config.toml
num_hidden_layers = 8
hidden_size = 640
num_attention_heads = 10
num_key_value_heads = 2
head_dim = 64
intermediate_size = 1280
vocab_size = 8192
hidden_act = "swiglu"
norm = "rmsnorm"
norm_place = "pre"
norm_eps = 1e-05
positions = "rope"
rope_theta = 10000.0
rope_fraction = 0.5
qk_norm = false
attn_scale = 0.125
bias = "qkv"
tie_word_embeddings = true
parallel_block = false
init = "normal"
init_std_qkv = 0.0179
init_std_o = 0.0
init_std_up = 0.0179
init_std_down = 0.0
optimizer = "muon_variant"
learning_rate = 0.0115
lr_mult_qkv = 0.7
lr_mult_down = 2.0
beta1 = 0.95
lr_head = 0.00465
warmup_steps = 200
schedule = "wsd"
decay_fraction = 1.0
decay_shape = "linear"
final_lr_fraction = 0.05
batch_tokens = [65536, 131072, 262144, 524288]
max_seq_len = 1024
doc_mask = true
train_tokens = 902600000
max_steps = 4902
dataset = "wikipedia_en"
MLP neurons of a small language model. Each row is named by its layer, matrix (down: output weights) and neuron, and shows model dimensions 229-324. Each number is 50 + 12 x the weight over its row's rms, rounded and kept within 0 to 99. A neuron's up and down rows have the sign that makes its largest values positive.
A block is one neuron, or neurons of one layer that tend to fire together. After each block is what it responds to, as a language model described it from the Wikipedia text at the highest values.

L3.down160:48 41 60 55 68 44 44 37 60 48 48 61 51 58 40 42 55 59 50 28 63 33 33 60 48 67 36 47 42 62 57 47 56 47 56 55 63 59 42 39 42 41 46 57 43 60 48 61 74 60 30 49 67 46 54 48 50 47 62 53 08 50 44 41 38 35 61 51 58 44 61 32 43 59 67 51 36 40 54 57 42 55 52 63 43 47 70 49 44 58 53 54 49 86 36 59
L3.down230:56 60 47 32 47 64 33 56 62 73 28 50 47 76 39 33 43 72 66 55 52 43 55 69 55 67 52 36 31 62 68 43 49 51 49 60 38 50 45 25 43 38 58 58 39 77 49 50 44 47 49 25 61 26 55 44 56 47 46 14 47 46 48 64 52 61 45 59 24 60 57 51 41 57 71 51 37 57 64 81 32 64 66 44 50 21 41 55 18 49 43 35 39 40 41 47
L3.down375:45 54 47 50 50 52 64 47 30 63 50 49 68 45 34 39 47 85 38 55 46 47 38 49 23 60 61 62 26 55 42 66 41 44 34 51 47 61 68 58 46 73 68 47 29 61 54 46 33 58 63 73 57 57 17 43 57 42 76 60 47 64 62 56 60 66 43 33 42 42 32 37 62 32 58 50 59 47 62 46 55 44 68 29 55 45 41 52 50 43 53 37 47 48 41 50
L3.down595:50 34 45 51 49 40 48 72 62 59 54 65 45 48 56 39 37 42 58 35 48 55 48 63 57 58 63 60 65 53 50 15 53 71 30 62 50 63 41 34 58 62 58 56 56 52 60 59 57 62 63 64 34 55 49 64 58 47 44 77 54 53 59 53 56 42 30 63 63 45 48 45 39 58 46 38 25 52 49 32 42 57 48 40 35 42 76 30 61 85 59 45 50 44 71 45
L3.down717:31 60 64 51 54 48 65 37 39 35 34 56 47 39 69 42 38 56 54 61 49 28 50 39 60 46 54 56 15 37 53 59 40 56 50 53 53 46 40 46 47 51 70 43 44 62 25 57 66 67 29 31 41 61 62 47 43 36 63 51 62 49 52 75 47 59 60 50 65 49 40 51 49 66 68 48 78 42 44 45 54 41 61 43 45 43 74 40 54 38 41 67 50 39 56 53
L3.down917:46 41 81 71 45 31 56 35 54 46 57 57 55 58 44 47 54 74 65 61 76 49 43 45 54 49 57 40 35 45 58 54 57 46 41 66 42 81 41 38 35 31 61 23 68 39 50 54 67 39 35 31 67 31 54 40 44 55 41 43 51 31 42 69 16 40 46 43 63 75 70 53 61 56 41 48 70 42 47 55 74 52 52 57 43 47 56 36 39 68 45 71 38 47 58 52
L3.down990:48 57 44 69 40 53 49 75 44 56 51 58 55 57 43 43 67 58 53 56 52 59 42 56 49 47 50 58 63 62 62 34 53 41 56 57 38 68 54 31 66 35 55 75 53 43 72 51 41 33 26 78 35 45 32 34 55 53 65 26 64 30 49 64 57 60 30 50 45 33 64 46 50 36 83 39 53 36 39 39 30 88 67 35 42 58 46 45 49 46 63 64 61 29 51 38
L3.down1071:29 37 39 66 46 59 57 56 62 53 43 68 49 65 51 31 46 39 42 44 79 47 58 29 41 36 42 52 28 48 32 42 48 53 54 65 43 46 33 35 54 60 38 37 50 34 55 31 67 40 41 39 55 71 45 58 70 42 74 49 24 42 67 58 66 59 47 73 30 42 62 45 55 55 37 45 71 62 57 49 35 51 42 65 57 41 57 60 28 55 60 41 21 58 44 49
Short letter pieces in the middle of a word split into several tokens, mostly proper names in lists and tables, e.g. Mi-k-hail, Ro-ch-dale, Carli-s-le.

L4.down96:43 71 58 58 56 69 42 61 70 41 52 55 53 64 57 48 65 67 56 59 37 43 40 59 52 43 50 54 28 30 51 32 37 70 28 47 62 63 74 69 38 47 37 49 38 56 57 51 59 38 58 69 41 74 54 51 37 15 35 39 68 48 55 55 43 51 47 55 51 56 52 52 24 55 33 69 53 54 42 60 42 65 21 55 62 45 49 50 57 36 45 59 44 59 64 36
L4.down143:63 42 41 30 71 39 53 72 21 49 41 44 43 59 33 40 50 39 18 63 70 74 63 52 39 54 30 57 48 50 45 41 52 38 56 57 40 46 32 48 57 79 60 48 36 37 58 37 44 30 67 33 63 46 48 27 73 66 63 32 48 62 53 57 48 61 61 49 60 58 55 45 25 57 57 46 39 43 49 46 55 49 45 37 42 45 53 38 24 54 38 45 49 65 44 46
L4.down311:43 54 34 31 73 68 61 58 31 53 45 42 43 48 60 52 65 68 53 42 30 41 23 40 50 38 49 40 65 59 46 36 32 54 47 39 48 43 60 57 52 36 49 44 44 30 39 52 50 73 66 60 43 51 37 30 65 59 66 61 38 65 35 49 56 56 36 37 69 42 41 48 61 65 44 49 50 29 50 42 58 37 60 59 61 58 57 47 43 55 58 42 57 60 73 37
L4.down639:51 61 31 46 57 50 32 44 50 53 25 51 64 56 28 68 71 57 61 59 76 53 48 45 25 54 38 63 61 59 56 43 28 31 75 36 44 61 38 79 70 41 45 49 54 47 47 50 55 64 46 48 58 46 57 31 45 52 62 28 36 52 53 82 64 37 50 44 39 53 38 51 43 36 60 60 36 41 32 51 35 32 44 45 39 57 43 53 33 58 69 70 59 42 62 23
L4.down715:49 49 46 62 50 40 40 58 47 46 38 44 55 33 42 37 48 58 55 54 58 52 58 56 48 30 69 76 42 20 50 44 29 49 46 43 47 73 60 59 57 69 15 56 63 31 32 55 63 65 36 58 62 39 69 59 55 67 53 45 63 29 55 55 33 50 57 56 08 54 58 52 44 47 40 52 28 32 65 48 32 43 52 45 38 54 45 65 56 49 60 44 32 30 72 51
L4.down810:47 48 40 60 51 36 61 55 24 46 38 45 55 57 61 29 56 42 60 66 52 62 51 33 64 59 40 52 45 34 70 29 49 28 66 56 49 47 51 42 57 59 45 59 34 59 46 43 73 53 23 60 45 43 66 39 65 70 31 53 61 26 40 27 36 56 54 57 52 75 66 40 42 43 45 53 61 37 49 43 55 46 53 63 55 54 32 57 56 53 67 62 60 15 44 42
L4.down1103:30 60 44 61 42 38 43 33 59 76 35 59 33 56 45 47 46 51 29 37 58 47 45 33 55 35 50 55 40 43 49 75 59 42 73 46 34 49 55 49 34 63 73 53 43 50 63 58 22 51 56 68 47 48 43 44 69 54 65 57 59 75 54 45 46 49 53 54 45 53 53 59 45 41 53 48 63 51 70 71 41 56 59 52 51 57 53 35 57 56 59 41 42 60 55 42
L4.down1186:64 69 59 69 31 56 47 46 68 51 55 57 53 34 47 59 46 28 45 57 59 40 42 39 55 45 40 54 60 48 65 57 63 66 49 55 65 58 76 58 55 62 56 60 44 52 45 16 36 59 61 39 64 44 62 40 34 62 63 58 86 59 47 49 53 53 69 63 47 61 64 74 54 51 57 42 77 46 33 39 54 47 37 45 52 44 60 53 33 62 58 68 29 45 42 56
Separators and filler in sports biographies and stat tables: pipes, "(" before Gls/Goals, "played as a", "League", plus stray mid-word pieces.

L2.down489:43 75 55 38 55 33 48 49 34 63 47 54 50 52 55 62 43 68 56 48 57 65 32 59 61 63 70 55 49 26 73 29 60 40 36 52 45 45 59 49 56 44 49 38 52 63 48 47 48 54 64 56 63 43 63 43 41 54 48 49 56 63 44 50 48 47 60 31 52 39 32 43 32 43 65 26 59 46 61 58 37 23 40 60 68 49 53 47 54 34 49 58 46 16 58 45
Fires on tokens right before a proper name continues: mid-name word pieces (Gu-d-run, Ro-ch-dale, F-ia-t) and by, with, for, colons introducing a name.

L2.down642:46 39 30 41 30 45 41 21 38 44 29 56 36 49 53 40 61 48 42 55 65 45 39 48 41 49 53 48 55 58 64 52 67 57 36 56 52 48 59 41 41 53 52 57 55 28 49 69 56 53 45 38 51 44 27 57 74 40 43 58 41 37 35 36 57 36 47 48 67 32 34 68 64 60 41 52 70 55 18 50 40 38 40 24 70 60 42 42 51 46 56 58 54 53 52 23
Pipe characters between column names in wiki table header rows, e.g. after Candidate before Votes, or after Team before Score; rarely semicolons.

L4.down589:58 75 39 52 59 39 56 55 37 51 42 63 65 42 55 58 42 53 59 67 38 93 62 46 40 50 79 22 40 52 35 46 41 60 44 45 51 49 53 56 47 32 57 44 44 54 50 34 54 69 41 38 57 59 78 66 53 73 24 55 43 33 62 51 42 42 39 37 57 58 38 29 42 59 60 46 61 69 25 57 38 40 59 54 45 38 63 51 68 51 44 37 53 46 49 45
L4.down591:43 59 51 34 52 35 63 63 36 51 55 50 59 73 81 64 52 44 48 39 44 55 68 32 61 50 41 49 34 39 37 59 35 43 52 59 54 33 56 52 46 45 51 55 55 44 74 51 46 58 50 57 54 69 36 47 51 43 47 43 60 55 59 55 62 40 55 18 30 37 67 54 63 50 52 22 38 48 66 57 51 59 76 59 34 35 35 32 49 58 56 40 56 45 56 60
L4.down598:48 66 58 48 33 31 57 36 59 23 65 69 47 34 42 48 61 36 53 33 74 44 37 60 43 63 46 43 43 56 46 51 48 35 53 34 60 51 35 52 27 65 70 61 46 48 58 57 53 39 55 49 48 25 35 54 43 54 61 35 58 46 48 74 46 61 54 45 54 51 49 27 49 60 61 49 45 47 53 42 49 39 59 54 82 47 51 40 65 38 35 59 61 45 39 66
L4.down642:36 60 44 73 42 57 52 64 30 55 63 78 61 56 66 35 41 52 61 52 27 38 55 82 60 62 44 34 50 54 58 43 45 44 41 53 51 41 47 53 53 49 63 42 46 67 43 45 60 41 38 48 54 27 62 63 39 44 54 45 66 54 52 48 54 46 55 68 57 62 43 45 26 47 43 51 55 55 55 68 56 49 59 38 46 21 48 43 37 39 45 53 36 61 61 45
L4.down739:61 65 42 62 38 42 59 41 63 55 58 49 56 42 47 55 76 58 25 41 69 49 51 61 45 40 27 38 48 49 46 30 63 38 49 57 58 61 44 65 47 58 82 26 34 43 70 39 50 73 60 43 43 41 47 55 49 53 57 42 75 38 40 57 36 51 64 38 53 50 40 54 50 39 56 38 57 63 43 54 66 40 63 46 49 56 59 77 45 54 58 57 65 82 70 57
L4.down779:51 56 42 51 38 45 50 50 77 39 53 38 38 29 41 23 59 31 41 49 50 48 50 57 55 66 57 55 48 47 42 22 73 31 36 57 78 50 44 37 51 50 60 42 44 59 47 41 48 42 73 41 74 29 55 60 69 68 53 43 48 35 32 46 32 32 52 34 38 69 45 54 67 61 36 56 33 37 42 52 35 62 52 34 55 52 40 54 58 31 37 33 68 62 40 58
L4.down1232:43 49 45 67 41 66 43 45 66 49 47 58 44 43 50 64 59 46 58 52 71 85 72 34 63 59 49 31 49 47 34 45 35 58 61 59 50 65 41 50 40 47 82 42 35 45 49 57 37 60 79 61 48 66 42 67 27 68 56 66 91 47 65 44 37 36 58 58 52 48 61 58 32 29 38 22 57 53 61 60 22 69 45 52 44 41 33 39 31 54 47 44 48 55 29 40
L4.down1240:58 53 51 67 48 49 41 37 55 58 56 62 59 47 38 42 34 41 51 39 53 49 50 35 40 38 51 66 28 59 53 31 32 57 37 37 49 44 28 52 52 46 62 55 55 28 53 35 23 65 47 53 35 33 40 54 53 23 56 41 50 52 54 31 74 67 57 68 45 58 46 54 53 58 43 34 33 49 49 21 42 44 65 37 63 72 26 43 48 26 53 43 38 74 53 48
Word-piece endings that complete a main verb split into pieces, right after its subject, as in accus-es, ar-gue, reass-ign, appl-y.

L4.down16:64 20 58 58 72 41 49 34 51 56 44 53 71 56 53 61 28 68 44 62 33 58 58 41 58 43 48 56 56 74 65 36 66 67 71 56 57 49 52 60 63 27 30 65 34 41 46 45 73 45 45 61 53 51 55 46 47 59 43 50 38 37 44 48 63 41 71 48 58 45 33 36 52 61 57 56 39 63 55 49 43 61 57 37 68 72 69 64 35 53 30 28 45 47 74 56
L4.down92:30 42 58 61 51 47 44 78 49 39 43 54 53 48 58 55 58 49 68 45 31 38 40 66 32 48 50 44 66 43 63 61 37 64 50 51 57 27 62 49 42 55 55 36 51 45 55 55 50 51 29 52 66 80 42 63 54 47 33 61 43 48 44 22 51 41 57 44 47 61 54 42 44 25 41 69 59 58 43 54 42 57 36 37 42 58 43 40 53 39 58 58 55 40 56 34
L4.down242:55 35 69 32 60 41 48 36 23 42 54 76 32 39 45 52 60 66 40 50 51 56 53 49 38 57 45 63 54 62 42 36 45 59 50 61 62 35 58 62 68 47 46 61 50 33 55 67 32 55 37 47 39 44 51 51 72 82 49 39 18 38 59 68 42 52 43 46 68 64 56 59 58 55 38 41 49 40 51 34 44 48 63 53 38 75 70 28 44 45 60 51 40 52 34 64
L4.down574:48 45 57 66 50 43 70 40 61 54 58 25 40 30 66 49 75 51 19 38 55 37 51 23 66 39 60 45 54 47 65 55 44 31 40 41 51 52 73 55 36 28 26 25 52 39 74 48 64 60 73 36 33 50 57 62 42 69 62 67 38 59 30 48 71 61 29 30 48 58 30 93 41 44 60 55 57 34 30 54 31 43 57 58 54 46 51 34 47 65 58 38 51 68 55 47
L4.down577:66 62 59 42 29 30 30 41 37 44 57 48 28 56 45 61 56 30 55 55 45 52 52 62 66 47 58 57 56 37 41 65 69 44 50 45 54 41 38 60 59 40 84 42 46 57 54 48 47 54 57 46 42 47 60 59 51 56 54 19 26 71 66 47 53 54 57 64 54 85 49 39 51 60 56 62 36 58 66 66 55 55 62 64 41 54 38 45 51 36 48 54 46 53 38 67
L4.down757:54 36 47 41 36 30 56 44 48 58 30 46 40 51 45 46 58 62 42 23 22 48 53 35 54 41 39 50 61 78 75 38 55 56 57 57 43 42 22 53 28 53 35 27 57 54 59 44 54 64 48 45 59 54 44 30 64 31 46 35 81 63 53 50 36 61 72 42 42 80 50 47 37 37 43 49 72 34 54 70 42 56 36 28 65 61 56 21 64 30 46 36 40 50 75 52
L4.down1062:77 48 59 39 63 42 65 44 61 41 50 48 44 63 67 37 40 66 65 58 39 37 28 41 66 52 75 70 50 48 48 58 53 56 60 63 71 63 57 47 51 56 18 52 61 41 63 34 62 49 70 58 51 43 44 39 50 39 53 53 77 34 39 59 42 62 71 51 53 55 35 49 50 58 47 51 54 55 55 38 44 67 21 58 62 60 41 46 44 41 35 35 67 35 27 54
L4.down1175:63 35 43 30 43 52 52 28 49 45 33 65 28 65 67 45 29 37 66 44 32 51 51 46 72 45 42 43 57 53 63 44 62 48 40 61 71 42 40 40 28 46 50 54 43 59 69 53 72 53 72 60 29 52 37 34 26 35 70 64 53 64 53 60 69 35 50 70 54 57 55 75 61 52 47 75 57 40 42 52 42 58 41 48 54 43 42 50 26 42 56 89 27 56 39 58
Mainly "of" in review scores like "3.5 out of 4", and the letter s inside words (misplaced, overshadowed) or at their start (squibs, scarves).

L4.down206:63 56 54 44 50 70 60 44 53 49 39 40 52 74 61 53 48 54 56 44 50 53 34 50 62 55 75 58 52 46 43 61 64 55 69 63 58 52 46 50 49 42 47 48 35 31 50 44 57 54 42 56 61 53 61 59 65 43 54 52 61 48 38 54 55 66 39 56 78 63 72 45 56 66 57 49 38 43 74 55 55 56 54 44 58 56 55 52 32 43 66 42 50 55 47 28
L4.down625:32 42 58 37 49 54 54 64 41 50 45 43 47 60 59 32 35 52 58 24 54 52 63 48 45 33 63 38 46 56 37 54 34 45 34 55 66 61 57 37 50 81 46 51 43 53 47 53 38 58 45 43 46 71 63 53 33 31 61 59 46 53 44 34 33 31 60 45 57 39 55 62 57 78 33 51 66 39 41 30 44 28 36 45 49 49 55 18 49 47 37 37 57 51 52 62
L4.down919:66 60 28 46 41 46 64 59 54 45 25 57 46 63 62 74 39 48 40 72 56 68 58 73 28 50 10 37 27 44 43 51 49 37 67 46 26 67 71 40 64 58 72 31 28 35 46 68 30 50 40 41 58 74 39 41 41 32 45 68 37 64 61 55 57 32 65 21 50 66 41 51 51 59 49 57 72 80 50 39 53 54 58 45 47 57 71 40 45 50 37 56 49 40 51 52
L4.down927:39 41 69 44 61 68 58 54 57 51 42 48 45 60 67 58 24 40 24 72 44 44 62 47 60 47 70 57 72 63 63 60 36 73 50 68 65 39 52 57 54 37 63 46 64 66 39 62 46 61 44 54 72 58 55 49 38 51 35 42 40 63 54 48 46 26 31 68 61 44 41 49 47 54 61 46 51 79 43 58 41 33 55 68 62 28 61 42 49 48 37 51 53 61 59 34
L4.down1180:38 69 45 62 58 44 49 34 57 81 62 40 49 44 60 57 42 51 46 42 59 57 63 38 66 58 43 61 74 50 44 21 75 37 56 25 38 57 54 55 50 43 68 51 52 38 50 60 50 51 48 56 61 67 60 34 57 46 48 32 53 68 40 60 46 63 58 26 41 47 37 52 53 60 55 36 53 48 61 59 69 56 73 61 64 53 45 40 51 45 39 58 43 63 66 70
L4.down1226:36 10 74 24 38 19 41 52 42 44 61 50 55 36 39 20 30 28 63 50 32 54 48 57 64 47 45 49 26 31 46 53 55 29 31 59 64 57 37 50 70 60 55 39 61 55 55 58 50 39 60 47 55 33 35 44 55 36 50 47 54 50 33 35 47 66 56 81 44 63 44 43 18 46 66 39 64 71 49 62 64 53 56 46 59 70 50 56 22 54 31 73 54 25 56 44
L4.down1247:47 61 54 72 34 55 57 50 42 63 61 43 38 42 46 51 34 64 55 49 44 41 40 51 55 53 46 42 46 82 40 56 52 50 48 38 56 46 57 38 59 60 34 63 50 47 52 86 85 37 40 47 25 51 47 48 51 56 58 46 30 52 52 44 47 66 60 40 49 56 28 40 41 47 72 56 54 57 57 24 54 33 65 39 34 49 49 29 51 59 45 51 52 41 39 62
L4.down1264:57 47 69 29 51 50 51 47 67 33 81 42 27 39 61 49 59 52 60 45 37 40 39 42 64 54 47 26 58 35 61 31 56 59 44 51 47 68 20 82 63 57 44 40 50 44 57 43 78 39 58 30 64 57 33 51 60 52 86 59 45 60 49 29 34 60 47 41 40 55 57 63 58 54 44 53 40 47 55 43 51 67 59 35 50 57 29 59 53 65 51 43 22 59 56 54
Short second word pieces right after an opening syllable, mostly in proper names and sports or election tables, e.g. Ro-ch-dale, Bo-er, O-y-abambi.

L2.down469:49 44 41 54 44 72 42 51 73 44 53 54 30 48 39 59 50 60 51 43 34 66 59 34 58 55 41 42 42 23 58 43 43 55 46 59 58 57 33 59 56 54 70 45 43 44 59 56 72 77 41 51 58 34 48 56 46 39 39 31 72 57 43 43 50 55 57 49 38 52 52 47 48 66 50 64 47 40 63 56 52 53 57 16 24 45 60 45 69 51 61 51 68 55 52 61
Verbs or verb stems of saying, arguing, thinking or learning after a subject in narrative or reporting text, e.g. says, argue, claimed, learned, thinking.

L3.down200:44 53 42 80 40 34 31 24 67 62 59 38 33 53 43 63 33 75 44 64 41 33 30 72 60 67 54 53 63 65 37 51 41 56 77 49 34 40 56 25 48 45 27 75 60 55 68 70 54 30 41 26 61 55 43 53 37 17 62 52 37 56 39 44 40 57 43 43 44 36 68 56 57 46 49 46 53 66 45 49 13 33 38 59 49 60 33 66 35 46 44 53 39 34 58 50
L3.down289:56 36 45 55 52 73 45 65 69 53 48 40 35 57 47 60 30 43 59 70 43 68 68 50 53 27 26 62 33 77 50 52 52 59 63 35 64 47 27 43 49 35 65 35 55 41 56 57 58 32 46 29 26 36 50 82 45 49 38 33 55 55 51 47 42 53 69 54 48 49 65 28 36 77 47 61 64 63 31 32 27 48 63 40 38 72 43 80 50 45 55 60 59 52 51 46
L3.down310:56 47 66 70 39 41 47 61 82 46 41 75 72 40 27 52 41 79 48 63 60 58 41 36 75 27 49 24 46 30 42 71 59 55 53 58 65 55 40 24 55 42 39 56 67 50 36 45 55 53 72 43 65 71 47 55 38 59 70 59 22 71 37 31 32 52 61 36 67 82 36 38 37 44 56 75 60 55 60 57 41 59 30 40 49 54 48 38 42 47 41 51 53 62 45 64
L3.down333:59 51 76 63 52 57 54 41 57 60 36 31 56 38 51 31 61 27 61 43 56 49 39 58 29 47 39 39 47 52 60 46 37 44 57 61 76 50 53 69 57 60 53 65 48 41 50 50 35 59 36 50 67 64 39 47 38 67 37 65 54 46 52 37 59 70 85 55 44 48 45 41 36 56 57 44 45 60 55 66 45 40 55 61 41 42 48 84 47 38 29 45 47 61 49 36
L3.down653:27 52 48 69 34 44 57 35 57 34 60 45 57 44 50 46 54 61 40 47 46 50 34 55 44 66 44 19 32 64 48 55 54 37 33 20 58 55 47 48 60 22 37 58 46 23 67 35 53 70 61 53 67 54 39 56 51 58 36 14 66 48 47 57 48 42 49 58 26 50 46 47 62 30 56 28 21 49 57 57 37 45 50 52 63 53 49 37 56 39 51 41 49 68 55 24
L3.down655:55 54 50 29 62 37 33 55 51 55 58 52 62 39 48 50 60 53 46 49 37 56 41 45 70 35 69 73 54 38 55 51 50 40 52 53 54 72 62 41 44 24 53 52 45 46 37 48 75 42 50 85 32 48 71 80 23 61 66 55 25 45 60 69 64 37 54 58 38 43 44 55 63 56 53 59 52 26 68 58 44 53 40 50 36 63 43 41 49 34 43 52 58 69 28 60
L3.down1125:60 51 56 50 33 52 30 57 51 53 61 38 71 68 45 33 52 62 64 51 33 55 64 47 42 62 38 26 71 48 60 36 55 59 65 53 49 37 53 56 52 27 51 37 49 54 75 48 50 31 58 41 44 22 51 41 53 65 37 49 66 45 42 71 44 46 66 09 60 59 63 42 45 34 28 56 61 34 34 69 54 82 49 77 38 61 50 31 64 22 31 41 47 46 42 59
L3.down1197:54 43 62 54 47 43 45 33 29 40 52 53 39 58 35 53 49 36 66 49 48 44 46 34 46 71 45 50 65 60 59 75 38 61 52 65 63 47 45 51 53 43 65 30 53 53 49 46 36 59 50 45 59 34 53 82 28 65 50 53 24 41 50 54 34 58 67 44 52 12 67 19 45 70 66 49 47 47 33 52 65 47 63 51 57 62 52 60 64 48 28 66 47 48 51 33
An "s" word piece cut off inside a longer word, often a doubled "ss" as in As-s-assination, as-s-ets, Los-s, plus occasional "al" pieces.

L3.down71:37 55 82 65 60 52 48 40 39 48 66 68 51 58 53 40 57 40 61 43 65 29 38 53 53 46 45 48 51 25 42 41 57 35 62 55 61 36 62 54 47 48 49 71 57 46 63 59 64 46 51 38 63 27 52 56 29 64 27 45 84 40 44 40 44 65 72 55 45 72 42 48 57 54 64 36 31 41 64 61 39 28 48 66 30 48 41 49 44 29 57 63 57 47 52 71
L3.down420:60 69 48 33 50 42 61 48 46 64 47 46 47 46 46 33 42 49 44 54 50 45 58 62 55 61 45 48 44 62 53 44 67 41 45 33 62 62 87 34 49 45 74 70 43 37 55 75 46 35 45 52 49 36 48 47 48 46 58 45 73 70 49 55 35 26 45 53 43 20 58 41 47 73 63 18 44 54 60 43 29 70 24 40 54 62 59 50 41 53 69 52 42 40 71 71
L3.down496:49 55 42 35 52 50 38 51 77 27 54 39 56 55 49 49 43 55 63 53 62 63 42 44 26 68 46 88 62 58 52 67 36 59 63 41 48 48 69 25 72 47 70 36 63 50 42 48 53 32 68 58 70 48 53 33 35 51 39 34 23 63 48 77 37 73 61 59 53 62 55 48 61 32 45 39 50 56 35 50 60 55 67 59 44 35 36 47 59 45 55 68 67 46 75 59
L3.down623:45 61 50 52 48 27 49 62 44 58 37 42 47 43 28 48 38 47 42 42 36 36 70 61 54 45 58 46 63 34 50 54 72 59 58 35 41 37 74 49 54 74 68 51 48 51 47 58 49 49 29 51 48 43 38 62 49 67 42 37 44 42 66 73 39 57 64 52 43 55 64 51 43 48 51 48 66 52 53 67 59 42 43 40 15 56 64 44 56 24 51 62 58 47 41 70
L3.down630:42 33 59 64 54 63 68 43 28 51 50 46 62 43 47 65 52 26 41 34 67 26 55 55 22 63 70 38 44 53 25 54 52 48 43 59 36 52 56 42 43 63 44 52 44 56 33 48 55 61 71 57 48 52 59 44 53 48 51 39 49 35 76 47 48 33 51 23 56 63 63 53 48 23 55 59 41 34 51 52 69 64 49 48 56 59 45 51 31 65 32 28 44 64 54 47
L3.down822:37 45 60 50 62 50 52 49 65 56 45 27 34 62 32 48 47 64 35 62 57 57 45 47 34 51 52 51 43 82 50 39 20 43 48 72 51 34 67 50 56 14 52 48 46 42 79 25 40 63 32 57 53 60 36 42 54 64 50 52 56 43 72 60 47 56 54 39 55 42 53 57 43 40 46 53 37 52 34 45 41 29 53 26 73 38 68 40 37 53 53 59 51 57 54 38
L3.down857:33 59 48 34 43 53 34 52 64 48 17 61 42 44 50 59 68 59 50 53 51 33 44 42 49 51 48 36 53 33 52 42 41 54 57 51 47 59 49 44 41 40 48 40 54 37 30 62 52 54 56 43 48 31 58 41 65 47 63 68 58 51 63 54 43 65 37 77 53 52 37 56 55 33 31 39 47 61 44 37 53 60 44 57 56 46 42 58 31 55 52 48 30 69 66 50
L3.down1202:40 34 51 53 46 63 41 62 58 45 47 57 38 44 55 23 39 46 39 66 73 58 47 56 63 43 51 76 55 46 63 46 45 60 48 54 68 59 54 60 49 64 59 39 35 34 54 34 42 67 42 50 51 61 52 59 64 71 56 56 55 51 50 54 31 36 51 50 51 59 58 46 64 64 55 41 54 36 41 60 63 66 35 48 43 43 55 31 59 70 53 60 41 64 61 55
Pipe separators after a multi-digit number in sports or election stat tables, e.g. "492 |", "38 |"; weaker on mid-word fragments like Guad-al-canal.

L3.down252:69 69 37 74 37 67 60 37 40 32 62 67 62 54 34 39 43 38 47 24 46 40 50 31 33 39 75 72 20 46 44 41 52 55 38 45 33 41 31 58 30 56 65 33 45 38 46 37 43 36 65 62 36 54 48 54 58 46 56 36 62 45 67 51 58 33 45 40 19 54 24 54 50 46 20 41 60 69 62 70 47 58 59 54 36 41 62 55 42 45 29 65 52 50 58 63
L3.down353:55 48 43 51 47 45 67 52 53 51 47 56 49 45 36 48 53 44 65 59 67 57 54 51 55 48 56 58 60 49 52 40 44 34 26 53 41 50 40 65 29 58 53 67 46 52 60 46 66 86 40 51 40 47 55 52 53 56 35 61 85 62 39 72 53 57 49 49 16 36 47 47 36 39 52 66 36 79 56 49 56 66 70 63 61 46 63 30 36 66 47 60 63 46 49 62
L3.down407:60 16 50 54 55 60 53 44 39 61 51 44 39 53 17 56 46 54 44 41 43 47 41 28 28 61 56 72 49 68 46 31 67 48 46 73 64 56 56 60 34 45 43 35 37 48 62 51 43 34 40 41 38 38 50 51 51 67 56 49 50 42 60 42 52 37 70 70 44 58 52 58 64 55 32 62 51 56 45 47 33 50 33 34 66 51 41 39 25 69 25 56 47 55 71 53
L3.down700:72 55 35 49 61 64 45 51 43 51 35 68 54 31 35 44 43 50 62 36 56 43 50 60 40 67 29 40 46 69 35 53 69 47 81 50 45 54 37 41 66 57 60 53 47 67 70 53 38 62 74 28 32 34 61 45 54 57 46 40 68 35 72 50 47 63 37 42 31 65 55 72 52 50 27 53 54 67 57 57 54 60 53 52 64 45 65 36 49 58 52 52 31 48 54 59
L3.down805:45 54 77 60 42 53 64 37 55 50 42 42 33 37 46 53 42 57 28 44 41 63 70 41 70 60 40 58 47 61 60 46 63 56 41 54 49 30 49 57 45 57 40 33 35 70 51 47 49 47 53 44 48 50 38 57 61 45 58 54 48 62 42 46 75 76 28 73 28 65 47 56 53 53 59 56 61 56 47 53 42 53 53 31 44 62 49 51 54 63 48 44 39 36 65 51
L3.down920:57 70 50 55 43 64 46 48 53 36 47 40 40 37 24 54 59 39 58 36 44 53 49 51 40 53 31 52 53 49 54 21 30 46 40 51 48 52 58 34 43 54 56 55 72 47 32 33 49 45 57 54 51 69 57 55 82 41 56 43 62 51 47 48 41 32 43 54 70 78 49 50 42 61 64 63 51 39 33 52 57 61 39 45 44 55 27 46 39 41 51 54 73 46 64 40
L3.down959:58 82 42 36 41 48 30 28 56 83 44 83 39 35 45 47 42 40 79 17 35 40 68 47 57 48 55 50 42 53 61 23 25 44 36 57 38 42 35 64 59 30 39 51 42 57 50 49 52 42 54 68 86 56 50 63 51 42 35 53 63 41 44 32 43 57 52 41 41 38 45 62 48 62 26 56 58 60 34 40 71 56 47 47 57 51 39 50 55 45 45 50 47 52 43 46
L3.down1135:55 68 38 40 38 35 39 29 75 48 48 62 58 57 51 46 56 41 47 51 50 53 46 56 53 68 44 56 40 50 65 52 53 41 42 43 57 36 58 47 40 56 44 48 31 57 61 40 45 41 66 62 63 59 56 48 59 57 66 60 62 64 50 62 36 54 43 54 38 42 40 64 46 57 60 49 42 51 59 34 40 57 53 17 70 49 51 31 69 39 37 65 59 36 62 65
Final pieces of verbs split into subwords, mostly inflections like -ing, -ed, -e, -s, as in tally-ing, urg-ed, violat-e, spark-ed.